From a checkpoint of a small transformer trained on Wikipedia: 22.4M parameters.
MLP neurons of a small language model. Each row is named by its layer, matrix (up: input weights) and neuron, and shows model dimensions 176-239. Each number is 128 + 32 x the weight over its row's rms, rounded and kept within 0 to 255.
After each neuron's rows, "fires on" lists the tokens most often at its 100 highest values on Wikipedia text that the model never trained on.

L9.up760 [ 95  63 136 128  83 127 124 166 212 155 139 114 123 107 123 124 132 182 118 116 181 127 134 102 118 184  96  95 155  90 130 116 173  97 123  75 226 119 139 141 141 128  92 148 134  89  74 159 125 193 172 105 121  86 126  45 128  97  62 115 158 109 133 136]
fires on: " |", ",", " (", " and", "ua", "ia"

L9.up530 [135 114 107 136 173 148 177 176 129 143  96 131 144 150 126 105 117 146  98 118 170 143 136 112 107 162  88 176 105 110 124 124 160  91 130 172 125 115  88 100  98 156 197 169 109 133 125 134 156 171  92  60 162  75 139 107  65 137 134 135  98 115 117 110]
fires on: " an", " acc", " $", "An"

L8.up1641 [154 147  95 130  67 128 186 115 121  82 147 125 116 126 101 183 135 101 161 128 146 140 102 114 112 143 147 161  94  86 149 189 156 216  72 164  77 162 199 112 149 135 115 121 146 178 156 137 156 145 124 139 159  91 127 112 226 152 130 131 122 102  91 178]
fires on: ".", "\n", " st", "26"

L9.up373 [130 132 127 146 138 134  90 137 145 166 180 104 122 140 108 160 151 108 116 141 109 136 122  96 127 118 116 111  95 115 117 145  89 130 121 136 102 104 126 152 123 162 137 177  99  72  96 155 121  98  43 117  69 167 172 166 111 141 127 160 143 156  78  85]
fires on: ",", " d", " inj", " g"

L9.up1311 [127 167 109 108 123 189 129 155 152  74  47 139 163 111 133 105 146 107 173 112 141 132 113 138 127 121 142  43  91 110  96 186 109  71 216 135 107 137 116 166 106  99  90 145  70  98 173 129 146 101 145 134 135  79 128 114 130 142 130  94 118 114 144 130]
fires on: "one", " No", " most", " O", " e", "ou"

L8.up1193 [144 167 101 117 130 107 151 110 147 129 112 135 118 165 125 139 155 156 129  99 142 174 132 109 123 154 164 128 115 112 176 119  90 121 100  60 128 157 140 130 153 130 103 118  96 125  93 160 173 193 109 165 118 167 134 142 139 159 179 101 126  79  40 172]
fires on: " (", " En", " had", " under", " en"

L9.up885 [124 100 162 146 134 171 110 143 130 161 133 151 145 170 103 147 101 102 134  97 109 157 152 103  82  98 127 113 130  45 121 201 130 102 126 106 121 202  86 132 172 114 110 160 117 109 146 128 131 179 123 153 145 127 150 175 125 105 107 143 113 137  88 183]
fires on: " H", " he", " of", " 2022", " win", "H"

L9.up1620 [130 159 135 131 133 132 166 117 145 135 160 119 119  86 135  93 135 132 137 188 107  92 126  86 170 159 179 146 146 123 177 115 123 122 120 119 177 172  73 107 137  87 141 108 128 147  98 121 133 114 132  50  96 148  93 128 175 187  59 112 150 109 168 132]
fires on: " re", "o", " de", " August", "ust"

L8.up1825 [ 99  89  89 112 138 128 107  97 124 122 138  96 108 114 126 136 109 151  79  84 133  99 102 108 107  89 111 108 137  77 124  76 167 179 103 155  90 123 123 147 165  87  41 152  34  74 154 162 113  93 124 140 159  78 113 108 100 154 103 105 109 111 135 148]
fires on: " Z", " population", " Seat", "ir", " z"

L9.up658 [115 148 125 123  89  63 115 166  85 121 112 143  97 158 128 148 123 155 104  97 144 142  97 122 128 164 127 110 124 127 136 113 155  99 176 143 164 102 188 153 112 162 120 116  77 149 131 122 188  94 103  88  93 117 189 193 108  93 152 108 164 103 107 143]
fires on: " at", "s", " At", " d", "v"